python train.py --n_layer=14 --n_kv_head=10 --head_dim=32 --d_mlp=832 --positions="rope" --attn_scale=0.177 --tie_embeddings=true --doc_mask=false
MLP neurons of a small language model. Each row is named by its layer, matrix (gate and up: input weights) and neuron, and shows model dimensions 0-159. Each number is 500 + 25 x the weight over its row's rms, rounded and kept within 0 to 999. Numbers have three digits each. A neuron's up and down rows have the sign that makes its largest values positive.
A block is one neuron, or neurons of one layer that tend to fire together. Before each block is what it responds to, as a language model described it from the Wikipedia text at the highest values.

Commas, and sometimes dashes or semicolons, that close a noun phrase or clause mid-sentence in Wikipedia prose, often before an appositive name: "her mother, Sulochana", "Fort Sill, Oklahoma, where".
L10.gate465:472479476520501513498462490455542512473544468488474441546513492474523519472497491500520486493510467462503455534469516552531458476446521521500506515532516481522527499523548505529501496446460493533513537523515498489525519522505468488489479517521497531492503515465506470503535433505486483522457493471508491497450492496506510481537480507506445532497496475532526528493490484498510494515491483462464529506522475524524496491509527500441518475492525506487473465494511517452456532472475533
L10.up465:502473503542460513513518462488540471481553498479509494518507497451526524515544468458501510527492475531493486463474498479496502503452490543493530517512510528542494538474511490518476471480534473471497489501534515485493518497491499528478527575483507491484469473541494468496539497510468485533511495488450533536516453507491529471505511490530492503524519533489514490491514496479482551497496509513530520504507483478506474464472515516469446450530497455489508502524497469475484472514503499
L10.gate473:497531504483493484517468481515468495517499472510514477546517513456551507498490505497460481530483484459502486463478557491502508477494500456529526472496480504523482524507520525446491526515482490511466473498511523494471513488511462490434480507513543468467482518520503493487481497483485539457488512494476502501487547503471536494475523473474493503511519508524479509464494509481539499537497506475527521506507517464503483503553547496483529523453443524505519478507552500472521461510508460
L10.up473:510488505515498534504490532510507502551543451525484519503503488510497477552471497507507489447521515515530511520533497482518522479503520544493513488491517527518475515479499532504511500471460496506495492509534472549484505524510550492455500507495521534460509498506521479491540486476510474493517464517487523517504461526529516498494504484469524507483519497531503533530533502494459538580502506467515528514467488492496456494478546524481492550512575535532506539495483512491482528493493534
L10.gate778:504526469538496575472523498477529468508518505483473483505528505519494525478515507517553504468497513527488470483459543475508529499484491570485495482459458470535495487529515501471460525500464537471446494517533498462494522486506471494491500500503459491512502465501493529522537453506469523479521496520536512473493502495513551507438494471503520478481520469537466493524491481485472517503487490532493512497523506443519528481490504496511528538497506463490485474491464464487496533457532474
L10.up778:499509517497537567493512510523546471484517488533489497501471499538501504501489469481497498477465494500501475439493460447534489427501459474512513478486500541452469499472501513519467500518499494504449571517499456529477486520519497492492517489476501512477510489461503467502507539527535497483491496530477509535494492475503490525478484503479481513520541457534471496474553472487505511472500428487463495479510516496509512501515517523529510457511503506525474488520498507501477528486498471
L10.gate800:536505479533506488470527497535549511451470488479508483589523497518505540511530485465526504516554476504511472464453508483486521520497476464488508512461490521519519502536475507497512572490480517523512495505512535491445517492487494510496518489494517495492489466488523491489472482501493480472488512526527507514413497484480503504487482479479530511475523482512482478495508479517504516517487451474520501471513513440497495506503516541548469501523520517488473500510487474471459460471497501
L10.up800:517545497544531451489528504490544478468471491490514485536473501472480484492514486464484483511506559492534462490484510497500481536509512497477518519459498505498465478494461516481562506508519503501492498484493492490530516493477507520459507481489507504475520491495461521485518454479459433498506519488485511565451447500519514497488496518455505488513500530504465518464506496494485552511491470525465495492471482470496499487472491541497477507502499466508457490476529510487482496483475484

Digits inside multi-digit numbers and quantifier words (a, some, many, several, few, one) that introduce counts or amounts, such as 15|0 million, 3|0|0 favelas, several settlements.
L11.gate714:457536448481490489511454540522475446498517512519469498542536498513519523487532480494535508510496497530500522490487537517477482504502516469445485459471505567476483536531536523511468493501510517468523488501475492470531513497548515530472438510528476557515509461500523536505547466497507501470517481461518490508510546487512511500476537497473501506501494522506492485540497554498487500504550465467530466455480516484538506493511494520514492501483502519494490503483505445509499504543529465
L11.up714:534479490546455492526489500474510503495500497515429465534468479499529552503498509521519515480454486473495480498498468498493506526500510520502485511472551531508519469542533486471536488537478490513493492521508456502536506532518494539493508531525479498539513515529481534495567479500473537450530480467525503488490484499508517486502554495451491527463476505517511513494451525502487509501498478478482493469490489526543482491480514500505519512503501514503516520496512488509472509498487531

A lone "s" or "S" word-piece starting or splitting a broken-up word, often in foreign names and species names, e.g. Ja|s|ser, Golit|s|yn, s|avanna.
L6.gate218:498490483540510506444511519478499469513488477496466503459487502526471509540495494515499473473465511491508507541456544490482513483536495522483473464502475540471492522491512532500457507507492508479479526533491483481527467514509545559495459480501491548512486518457570528456504447501507484493509499535520504527508532501504503497507482460491480533499486506477496453462502532530475507493497483488531501547465532494533476494497526471489521497551524573501502487498500483484493527499481558
L6.up218:523511495533497523504551520508502505452505491474460523533475499499517472501490512501567524475489537538477526498492474463512488503492473511463481520509548555497530478466508480526503535517520446511513521535456504490527491469492463529495482525493487475504471529481499493485518522502485459545483503489471516487472492473535508512489469505530441498537502536502499519527501490499489543497465491537504517483508553527491510471466526469491512530547484549487473474542519481480525520501488525
L6.gate417:499481532548536523537537508497521503526505523487535508527460540511502478495485524462493496480496483485531447515499518534504490470452461489476485466497476516530497491523505540523484466506514504512495506572514558473480478515501541486525484517523480567503495455539523498551481478492526546496501494495524462484462509475504508515486539466506493524481527500524507536436530537512482495496500475518537515502459492472467471506526513520469501476523506475497483497441476418514484518490496515
L6.up417:482464477507512520500452485479492490509491494505517479517508534515479453474512454515477449482503472492498525537526486508503485532521501483525507524486472528458543504460482502520485468476478481512472508501529496509542498495512501541458460479493519503520476460462471492546494513468537478512503483505468529487494514520494533474496521537510522531487457479441501529535494518525448480477502447515532497523482466497546497534479480491465479541546485511512494476536542486506489515493485499
L6.gate653:485468540469491497494475539502530478501493489520469510520509492488474526514495491549477495526506509509495487457485536511505493518492449516513528535485477571493493507487491498492499494548505460481491512503514521496475463539487534565514453511530491495497497449519491518491460496514489484445470527482461478486532547487478479476509452478499484521544458494503538464520418545513464513506456496436503537529508474477511476485513499511534514486511513516501535518537502505503540510476470520
L6.up653:485512509484523480536501500532471492553501477491499491497497503523500496513530532509511476526506461482485512496527516486479482479508490518512462497496528485546532507481509509522526516482552466503528464525497502472564476459470506514445508484489479513526476508515518492488505506486507492472479474506527500480512519507459490472542486509491525479532509518480540533500523474511512498482507461478510508505468543469520521486447496471519488510524517501473498493468437504540484502546475466
L6.gate698:440504488526490461480545489480506494450490554533474449511461504474522528520555523481491486534497526482499483462504526468473471513489494482495522488508506522512462487488485513511498484497532511504507543547455515506521516538527495513542463481508472530481500458514526490464507508479508511479519498549509506504501568511468523502462525489513491519521458470497497491504501502488526461468471477523500464511507479483501514493440518500514531482509501510539499477478504507524497466500504488
L6.up698:517498497479486452526515557555481519498478476506516494423482516500488523480490499507507489499471524494478515482521479496517519469477472513505508527511446533498490467549531520504519504525464470521513511517503527436515486511538475442482505506504478465500511503531520495493516491470482519480521468482430491521521495492536487478505506423502451433512481528493513486527460510512523498512464438501499500466491507502553507523514518469510487481539499591492510533507527552479507477500493491

First words of multi-word place names (South Korea, New Zealand, North Africa, United States), especially in sports tables, plus digits inside numbers such as 1993 and 96.2.
L11.gate571:485460448482468488546495527496538495525509513457474490515499528503495476509527458508523497508542481506557479511508535539480530508526444501459551514457499488488490490523490504457536500527484493502501509538497477499484511488535502557473461517519502509501510504498519483510525506463440527479500504487487549525522529499491454492506567508478502505512503467495488459510503559538508541534557480505499515518496502477477498517523472491474489476515495547478499437496463483418474476553507488
L11.up571:500472539545540493522526508556510494506488517472487499479504523493507456522498482517471509515514511492512452524533502494504507558525516518507521477497508510493529486473498527489532527498536470494522517530495525513585471504491498503466451507510505501507505530478506472531513490490481468554456523494450537511519505475468487491505460485532517518511523503461494475510566460521462505523480490500505519498502447506502496543536498482475508526505488512524499473527470478493463499533449494

Plural suffixes on nouns, mostly -s or -es and also -ities and -ions, ending a noun phrase across varied Wikipedia topics: perform-ers, Commun-ities, SUV-s.
L10.gate341:474489484521540502483504501464532488459500506481510504499510518500470476503519509545528501524454499476529505540544517496489462517495491525499534506485488521531422500555516478520485491494480509475492490474487524452537533486521514510477482492500506523498492512524576535484486494507484524483519502509481513468466497523477541494514525516517507462495467511527486486474468490506495486546492452500518486488502500451523468471480537526524495524502473487461515550523496518456505461486503495
L10.up341:512480496473492478505497523511459447517531535542508500462462517509488513479475508479541489480487464498477519511495491530499468556525495470504491518478470517467463491526514493514491505513499555535514475512504499489501480483500494522493499487533480479555542438498545522491497481506572489465525503485531472487545510484471530489495512518520532503481524505515518461490488525462512477502526511493507522510513522495503550493495468550511479509492524544525507504509516515497554483484545464
L10.gate558:491500516516505472517521502431525464470511500490533496498499517496461446508521492507523528538457499500529505466522546496468522484444470503472487504520502533524450529526473466531482503460504510501510523509500489451473501546522554541477488509496485501494507438524463514485473473516537531488512498526562521489510528510493539463446479502518523492522471503515524464508514530488457492474475527532489539459475515475502522499492507509482513486508526492490504489537465486457537454479501477
L10.up558:478501504489518527495445539518527477490512489495495497477476497550475475473473503553536512493502474473476490542498473518502513512519490457457510517477508512534454539485469501515494473465520504549537463525496469496545509534510473480510545456477474464515468516498446493516536474486529518470480458495506492462514504501498507502506497511528520467500502497490513483476517510482517490531543540476502532527514499469474515480518469481497489563453512528538524493465498546489570473474518458
L10.gate668:460477507548480487499464519486500449484494502490510500465495555503503458472532522498538527502495512489525468506495488536477506483476475477473495516509505529497479521519534520542483468461487537490507543518514499471501509482550496527450484479493482501501478487499485550498518432541554542525494470524506503498512506462524517486504480520470510482524514524517526485538484527518498495477479461497499531509507519478515522500533502542514483471478523538502491525509500500478496485504493485
L10.up668:475487523538571514495504496465494453472528530539495483486496525502493467553544524522498454416495469466525523481514480528484515495513508510514491481511532499508472522491466484567490498521484520479499495483450531481482506490479487510479489445485506498561479469508512509489486475500513517515501472500506451485531478517446540471512479483520490528533503539502482526478551527474492490537507497497492507499487501493490500473507481477502456493484502500468497499459498530511518482484515499
L10.gate672:516465500512540487506541523485475474525503480512496542511514526529475489529487502592476511495472484484511496509495544462481539471507478530482481486511496528505465510496483480534469532460496521515495529507491516479508516525488505499473532462527466544510457510550486554467464490515545501512489448529483491497462496473471494473494473513499496498514503476492524498512471499522476510527452500522513556476497497491492497460544505521525492498520497541471501532518462501520526525528518458
L10.up672:507483526494516536527492514494458488482473483508460534503498474555494463480477508460479495477549484477505492527519481521468497472479493497478455493490505499519498509498482516542496536460551509533526478511484499471504462529537499474515466514508505515518477487513492499511512498507502476514510529443488501449547533509447464477505521532527461488511516549492510537483503492493512487550528488540471493513513465522491495498539471481512503539492508529491478534470493505512540475529470495

Quantifiers, determiners and adjectives (often the last piece of a split word) that come right before a plural noun, e.g. several portions, these facts, specialized packages, brave women.
L10.gate316:501546493472527486501520531523487445517520499535519486535507514508512497503520452485470530486514480513508477531455483511523556509491519463484485492504472477477520518489516509497478499485495501521498464489531472478488485477479506526479526564520474515494507444502504481536464486480470502508521496489481479508519501476484514508488517500457527472498530522503470504534525519521502474543498554473485528484503549494506468500545478507479528523501514520476468515509534490488508476465519490
L10.up316:502520547502511481474506493452508465463512508490481530493476485543482458497494506488520500473487517494489477510549494500518474504515483476470501487531530530509491471510510467520512541497549511519520510480465537524507477530420512478529472498529506492557497488522505561456509502513533521525509482499516514504506502477477497470535456492493489464538438504552509503486483515457499474529533507483528520524538480516464508485486481552533505534506489529493465526507528496520528496499525551
L10.gate471:484510508461500489488485531514537511537491507599495475480525532519488534521536466433526485517524494463495542538508542498485492527480507476433524482500530523494510496531508495516493569498468520477522442499535493477516477502537504519492479526519486516509488521494442486520477500528474497457488503498494494484504525521448522503476453509494523509459492480576505436493467520474488482518514497457553497471494516523530550486524535466508502488462504501489496437521535497495531505518528463
L10.up471:477494525468488545484493518507471484482492517525446492492494530525516492496485493509506533498525515512497490494505519517481525481506474460483511516484515537466506522516514471511509479489502502525508497482499493532500476523482505496494531474454498446533515481521494503509563545550502489514520492533495484512490505452532500484509474488481530534479523511506500473503530522497475476497468531542493462471507492561482468483540523473504547468456493532503509484473507489527532472498522542
L10.gate547:473541473472510507514542499505503484517529512507483480515466544505502486419510479528514506515484502539504521514507509484502492492454480462493469486513574482509527498477554544461480528515474518507492478516486518474512525530528523476468500545507473534529456487542511493520498499493539498479507527485498535495515506464503459462478530507474513483454511508516469529503527508497498482556488490502492490530507533513471494506500493481506534520479525547523445505495479469481510501527524570
L10.up547:511502513506514492470452502530472486527440534544503496483494508486483521484474483487489530495517518494456532516484510496518519475470501459475477490505495461419547521513504489505477492508474518517485492495514479455492499501458497525504502494516481486521456498515519497488518431546497508489517528483479483487515525478518487490539462498477527517517494524544484479486549478506455483503581530533478472516533538509507516504495484513493500521483535523486506524488498505496491493474478508
L10.gate760:447498499497501514522490539515464477459516503519494508509475542543499447471532491496527499509509518542491494478505520530473541485472450456479501485497517527448490526502529542548483497504475535493497524506511527478493506515525500476483461507500545503524498519520498487491524504502509488466537470484526493478519553503544499497520485484530508553534517510537528476561537553511507498540511456500493475488513517492527512479521496540495496530475570544484452497468507479503540454521527491
L10.up760:507466529469550536509513499515522490507500507562509470457501519494505478514524449482530518512464465514494503516483517506507491517536480477516476494461515482459519496525551522572510484509498496529558465520498468463526517441542480492492510534492566489499490495469488484494524484502500483502475489488523513497499526491510462488461487519501499497500503522475505498515498491478470508489492477491470498484505541549524524533496464481454479495502498528492477515517539526520568464527515484

Tokens inside expressions of amount or count, especially "of" after hundreds, thousands, dozens, plus number-word endings and digits ("Fift-y", "4,3-0-00", "three days").
L6.gate136:506513504486467463520505556542520486503479481496426542477511535501491567513507521449515498488479474512536502509523511531516480527515531516500506537528469549538449488510505507505522433444453568461505547527485485519505486535491480521468486516495496508489482527529506513512479508505514496478503528513531533531505529509503518498478487488454545494516491460531484484490491537499509477488506508493482536520518498457483488466493491457497523483511550519491504536480502504508496458479522477
L6.up136:510515534473492523483522560514509512521499495498468449519515484497508532525485485504505536500516539498522499535481493482476525474526521553504504542531548485546517484521470520462535513503558545479497500497500496560535479521533492513495476496495522513494467499492505504491480505504473438468493556484492484493546493528455480507504507497501508472501501470513491532508495468494468514523498495524505501503526459481473488467502490539499508507504493501491529454494523480513509487479514554
L6.gate313:519543516545507473489472499504483487504538525522513526548497498503500480485529489515488497528503477528478456512484472487532530506450492487497425538526525535492487458528544527471485519470471493507525511489520524508506554569476500483470514488532516494512473518545500491489526551500529525476537455509523464505538524474508508473505515511503491529534467516532512551494510539550440518511502491472545508545472465498481540466506542518497532522462489551468520485513503446499501488541494520
L6.up313:535518521490474465508496528473526519512478486504470481508456477498494474506487497514496487480482563468510493547521554512492486537498445508493508499480524506502473492515488492496530497516486515535486490491495502499453444506503478509455532511508531473538520529500532504447503488486486517531509493515489487560482484491519502504521532454507478460449505476489499445524492522491508484497496504482496494477506554453501518486489500520494472545493548520551513461499556493507467464521488497
L6.gate579:501531463566467486451493514477505460482515523486516527522492528525497470502524490486546515480506463519511503529448530514493522493532518478504507468493503512543491459535506533506495505501459573535541479511528508520535492491479500515457487525491477477536456518523548469504490504469548523464486517530491447450492515483505526481481535511509449511516516458543486507496487502519464495499503491519545495533487516494552448489482465512464496470466481512475530479474519479501495484507510531
L6.up579:518507506503451533488488516539539488534482517486510497483442500504493466472487519520471525545503518458512470473489475485528543529546478497489537473507497460513481509522490511544482515502462536526492471447553556488467509528503474531507525481484557452484519471504499502482526543473492460519502471524501502489498511475511510495490499472505487517442487484490485510532479482513490522497484531477470534484514512448542501489482448501485510473494534497477468516502511527482552475492518521
L6.gate608:491509433530537523515488509507526497483522507496469544524518514480494495478535485481542534549468463513489461545497522521511538527494472479479478504476514512504492501491488506501531476532492505535537468518498499513508546540472506479479493534539516468522541456483490506537532503549538494441466452514471487516516508509552525506434517517476463474514501465554468478553475473528479491503467474519492484535437518522506505516539508509499496481509489508489480507483462490494499427483538544
L6.up608:499466525518483470519523484444512498505506549504498474474476497534462488514500467476471515548507454492493472508543508527466490484467457469450444483486496505483490486504494534523506485488500551521472471499500524516505512547499481469499511495563478494572494451473523503514479504478533530510511474500487486518508549517507523513477437509492490534474511485538518474521558488496521514515496470484531492481536507501500509449521504524489489521481546518524477473498490488533541492496507528

Punctuation after a name or term that introduces an alternate form, transliteration or appositive, e.g. the ; in "(/fr/; La Sèrra)" or "(蒋劲夫; born…)", CEO, Robert.
L6.gate26:504495503471475518486513495510520491515511490504525501472482521484509495515492438494510508552536477534546492504476495533505485478502475479506507521501507501544482521492519522525543519479461505529450512533532526510516529464496542460505490496508526523487519474503445490508517455502564551505486428468528511492478527470487513537491519526475517512517530479503471531490491501496512493478464508525508512495476484488511498470482538512513513495525482490484495474533473514456504482512526525
L6.up26:464485499513512476493526491476488528491518504499477447538517489484489523489499493490508477500521485465475486475485496480527527462441510524497504521509505475522535498503483430450511481528493526503510530491484483484501534506500460500481523515508517497510514520543492499499484457512475498520568459471511503505478484474545444513492483504471559510468469480530483512520515528500516484534496492492465490483491452532500522486498531487489515451531552499479455534485509495505482493472481541
L6.gate253:512492527460472487464525572483499483572556520537490492475511517512494536555487523509496470488479500470524495450499466503552498469503499515482552519480519508473446446485501496489481493522491502496429494513491521512496495503493476561503469496517511500540447439463501507482522494510509479473501502503513487461500516520504508500482528508520522524536509511552471529472505508488518489467537450508523507500489517510499518494498421481517532541488469515508506490478492504474512557504527501
L6.up253:515508521461521502550504501471504495473505535508497471534500460460501507479527525464510498505492510471502492476519540451505476519534478520525510501497498466521486500510500461510454505545510483427496552499511505454509476465528483545514465523488554550519488466452508518463519500483507547469517498527506526506527468501512531514492539502525527503524495504490501522474491486455500482544476491513525551484518516481480457499523501491519525469513502481459571489503483501500431477496538508
L6.gate365:503513493518464468548515512515531508507491510502493463514588492481504529499573488506486457508530493515494504493514513483525508501485470500540495500490521520504494478474490450510504497477484498470533522484488535494465482494507528482478469488480527531500514465523521562512490490546519485482549484484538470495467498432537484518473512463470509546539449467523515472517522524495550471511485494454531475466524483528499478520517554458497522493556465519507450497452474507488534509457498489
L6.up365:475528508507504522475498513503476485546478535498500446517533514480485441516542507468513503467497556503496457505465524475512462495522487504461546517471471533477499452499511479491515498478457509486517497498508489514514497484527488521498516489511449487491509501485532506514502494504519512472499508466530529461498474481494523478491518504523524459532446481559504553493498488516517472489500550534555496497541523507490498483485496492500501499456465481489497548558492497527509444503499489
L6.gate370:505492469530469522514467484487508480486505473476468509506502494462489481513529566499494435504483480459556491468515494508522503510488533536503557497479489519505446493500529489464550495502515541478521491517499480515483472508515577521509437525484464487507491500504535530488512475541475510493512521499566524516506495493488543509467502457484471483549473457473520510531501508496506520528475518526471522510487507483526476531456500478473561477553483496486493474496500511490487507530528512
L6.up370:490547453536498517498507505552488505539544484537451533518499493475491508534469487504499505525511495491475515545542495507508512490515506542472521508467514488511474466508490503503469499508498510505500497444443514510490445512513488497506504511504475463494452478476505491458505478508473494477493494487489468527481514516483516479479501468498470489497436508503500476551499492491509523515460540518495478500478510504493506497446499471529490512484464494541499483509498502494502550488504487

Commas closing a long main clause or noun phrase mid-sentence, before and, which, but or including, as in awards, including.
L11.gate335:519507467463489514522476533501497468502509505484436536464524499496523508508526458510505484525503431537496476519506515526519514475480498495525509493517458482533493490507534529511488472506473476489504492517488504481511489483526500493464456472500501549511544529501468473538510452491538522470529446519490466521488500526491514510480509513454504484504492501466500484498519494545471491527501463504482517480462509488530504474484510457526512514488495491490505528473528490472504464470527492
L11.up335:468501485534477492489498488468494489505583505533515521536532513520494531464461458494546520490530545499561514489499472496562464472454519523467531544508529503511513544548493512518478543494493547468490505504500505485459520539532501467536468490484519494457536430492469507461525481478505522475498449462524489526491496517491497494494492499540510515521508511497511497503505519492522518494452465454476518475486513509508488490501512510497481530467515479520479537557470531505486491508507476

Prepositions opening a date or time phrase, usually at sentence or paragraph start, such as On (November 19), In (2000), Between, By; weaker on other preposition uses.
L10.gate251:508545473445463498586480471528477526556521526467528464464509508493492512499515477477502470483486501503472477475474539509522467462460504527447517499512492496514541490519516534539495537513481536516477469499508528462478490540511527504505508549495529508496481490507525535508543538506538508487481484529495470513482435496505507503484436488528485561494483519465494496509458467541538502531486468484512511553485510478528512468513531532527526497529471512492437494551538537466493502504488475
L10.up251:517519538502528525550473469527480465505527516474532474470517502474513509425524494523498500504482498491505494492514503501495496457481535480458514451480555518532474509453477460491487480465523513496490518544560523529516557546519524457486529461507531537528451473497488480511527557476509545489503499485487489435510495495532511462462521529514551540544495501476472467490531492492450492551474513515493536506473490517513513498505476517526538492549509520526540508506519482502499485499484526
L10.gate589:478530443478476525556402503472498514495488503477507508528457512524510479438489522509529525521448511507515445501509506516467523453498502482496503479471492493522512494498517526470476507530472540489477508520535496490519530514521529533475482490526480484493503489521556513524498517510476480506470497550517506501541463508477501501490508514485521530486514484533488465507474483518478507512483513531498516469484504499504480476530486515522492511494533523462456510525509474481500460495526519
L10.up589:516481528516485503525528526524489491543503508510538511509445501519487514481444518489532448491478500440483490511527489506480515533459515485449494496538433530542502513507489506486459470456497510528487498513497484501495466509503480522526487513505536496526504517479469489447543508493503505506497512463470524503529494520488512522545491473504504493489488478512443450464547466499477497487555521503465501512518517513502491467508473495514487483530556487481502503526543521505533461513492476
L10.gate667:480488465486465530523485495530496496527508453505515504502480519502495484531517522479481524518499520497509505528546500479497515521526503523495473505509482519486510502487514492494513479517481534561476556514520514513509534503514545539505501506479537467536454539511526567510474534515522486506502484534516506539482476522523495500511483497501472510498479484518479475436533498490546547490494527505485542530519491433494538514476517445479479470517502474527475484500557531527500473485536514
L10.up667:499497464479473500539471505556504508476485522508522481521496530478506490454469521485468483482509530488495438525498490499513509521468496519491452476480522476492490527454492545501485460464502481487524524505489550519520510541530478476470514509498518510479502514468495507538503498476443502504543474486418501486529504525486470509502478506488470505512499522503510545511521519523499484497480551531496502517543442484498493477508497530478455518501514478511480442495537471483480457500460504
L10.gate739:509552461505475509486477493493496515493498487494533488518465492484519522524510527471511493509486525529540496474536486500519515466527506486500548525463509507498495532469520495476496463520538562520486534534531488506504522474518508505485482497473481556483511524515497554500511567525524488513524503490505453518515478521503493518505459527505526499501492495511493482457497468499496534554529518508493497514478507444485479455514499506519507473526502507501494482497498499482487475474518519
L10.up739:522550491506488488454515531512499466508517494500522531460521504505494512476453514498544512552457514518494502482560489486503491465466463486485541562514537490512449534492546515475482501499513505511508499574541485498498529477507503488514481517490467517490502507505449529542518455556491503475557485530485493506472504526498499513486502490496508510489496509526462511496516508485497504463539498513510501467512484497535518506519499461518525466474461470500455470497471543524547454485509522

Opening word pieces of names and words, like Al-/El- (Alamo, Albion, Alcohol) and North/West/South (Northeast High), plus "on" before dates or places.
L6.gate190:520531473511488440514537532511525483483532480476549533481475536533467546454521501505471499502486475510554486560501526511535479484506454475518500521491468501520485542541520510437493505497542524484480513502494514511530501517503501544471482552503455493509493522553524514519515510466496512532481483499503501502504517466513527509472485500502528502507506512464435491485497527530489513526519479488511503552485512495479525505532484498528494487456524527523502523542501518459520500505520492
L6.up190:487498462534487469531562514512541517534480484500494505496471514497480517503498452527502512485492492499529485492483475541526514523471446440539507533489529459540513488507496525502526485461528475520517489486488536534541480491511538510484517538473490480506530485509475480467528510484493467527484501490485543505503504503519537521526501492511552477505544486510515494511484524518537520472492514528467493456480529487499503525510482513440471538507504498548483473539468552500475511499490541
L6.gate340:445528501501485549499506532461506479509485476493504486492542490507525544460483508528516475448511496498479485539488476549499470459458470495508523480520462504557506490499530497471491520476515512528518502505522464482536525464498544516480482521498488529529480511489523498514531485508541494522525507521491537495500505459534514516474492497491458482528503520468492509494472525500487483538476490461489496529466462479503518493501484496524529499513534543532483442537485526482501497493463493
L6.up340:440472498505469503483507547483531499496512529499482439536477483474497528508501511452454505520489469468501500513517535486472490466474522485539488474494542517470520461509506526498455508466503487457510511484493528520497451476434503522483449514469498492583505491517514537484518483498494494496512483501515498524495466472478474499511497561466527518492504499501529513480500514529538496456406503511473467455451433478479480496504489477526529524499441517530471489510507508480505443494475534
L6.gate341:499498451494458556503494515463529470479515489488539504500491477510449518512519493519490490506507494491515523497485492512507538482499514546478534469519504495501487508557492509498501470552518493518487536518509512496539485492506521513551496542522478493520433453551535481501470501530499500468474507514519495485504533503499500485470520460471550452512484528503473470519485514498532500499475485503517481506517506524513465519526519496480511487502514485512483485511507455505483475450502521
L6.up341:506479517468484508541498512513495494466504501491464473469513470514486496491498495447477499487489499461503457538501517490474463504489501524506483522484495496506454483556527485491488477507472488497512503503494537506508483536522514494565536500524495478470504540528511487489509502513478507505491474511521513481516440508481466503456524498444530485567517510493501470535509521502506493534482494477495497508542507494494502519500515527531526485519539447494488538475515482477482466492517508
L6.gate530:502544474507478494524468513465460472514499510499535496538496482532483493465506519457525478535510529544498503499496490484498488495468468462528497534497553500533507540495509536558484480531467520493467546487498533537499466528506514504535500491494491528529506460486461492490484498493499508486490494524485512530483550497502547503500503464494487480543532492473518473490525552498482532534524475506466494483505508488494473514527477451520521505526495470467444523467487507469489462507500478
L6.up530:506475528525484533522522491524495522487502534484428487480459441490488544489481521543507491475532509471504500478439484494544509489509503488492503520547518510524486538505510542526480483474528539536473498505483479471524464519503464530553512494470550508503542477459493491453527493472496469509560520503448503498471495509507528515507456478516522439509496517518501495498490485492485537492493552501499487427477503503544497498451526475479520533495537497524481495490509498504503423520505446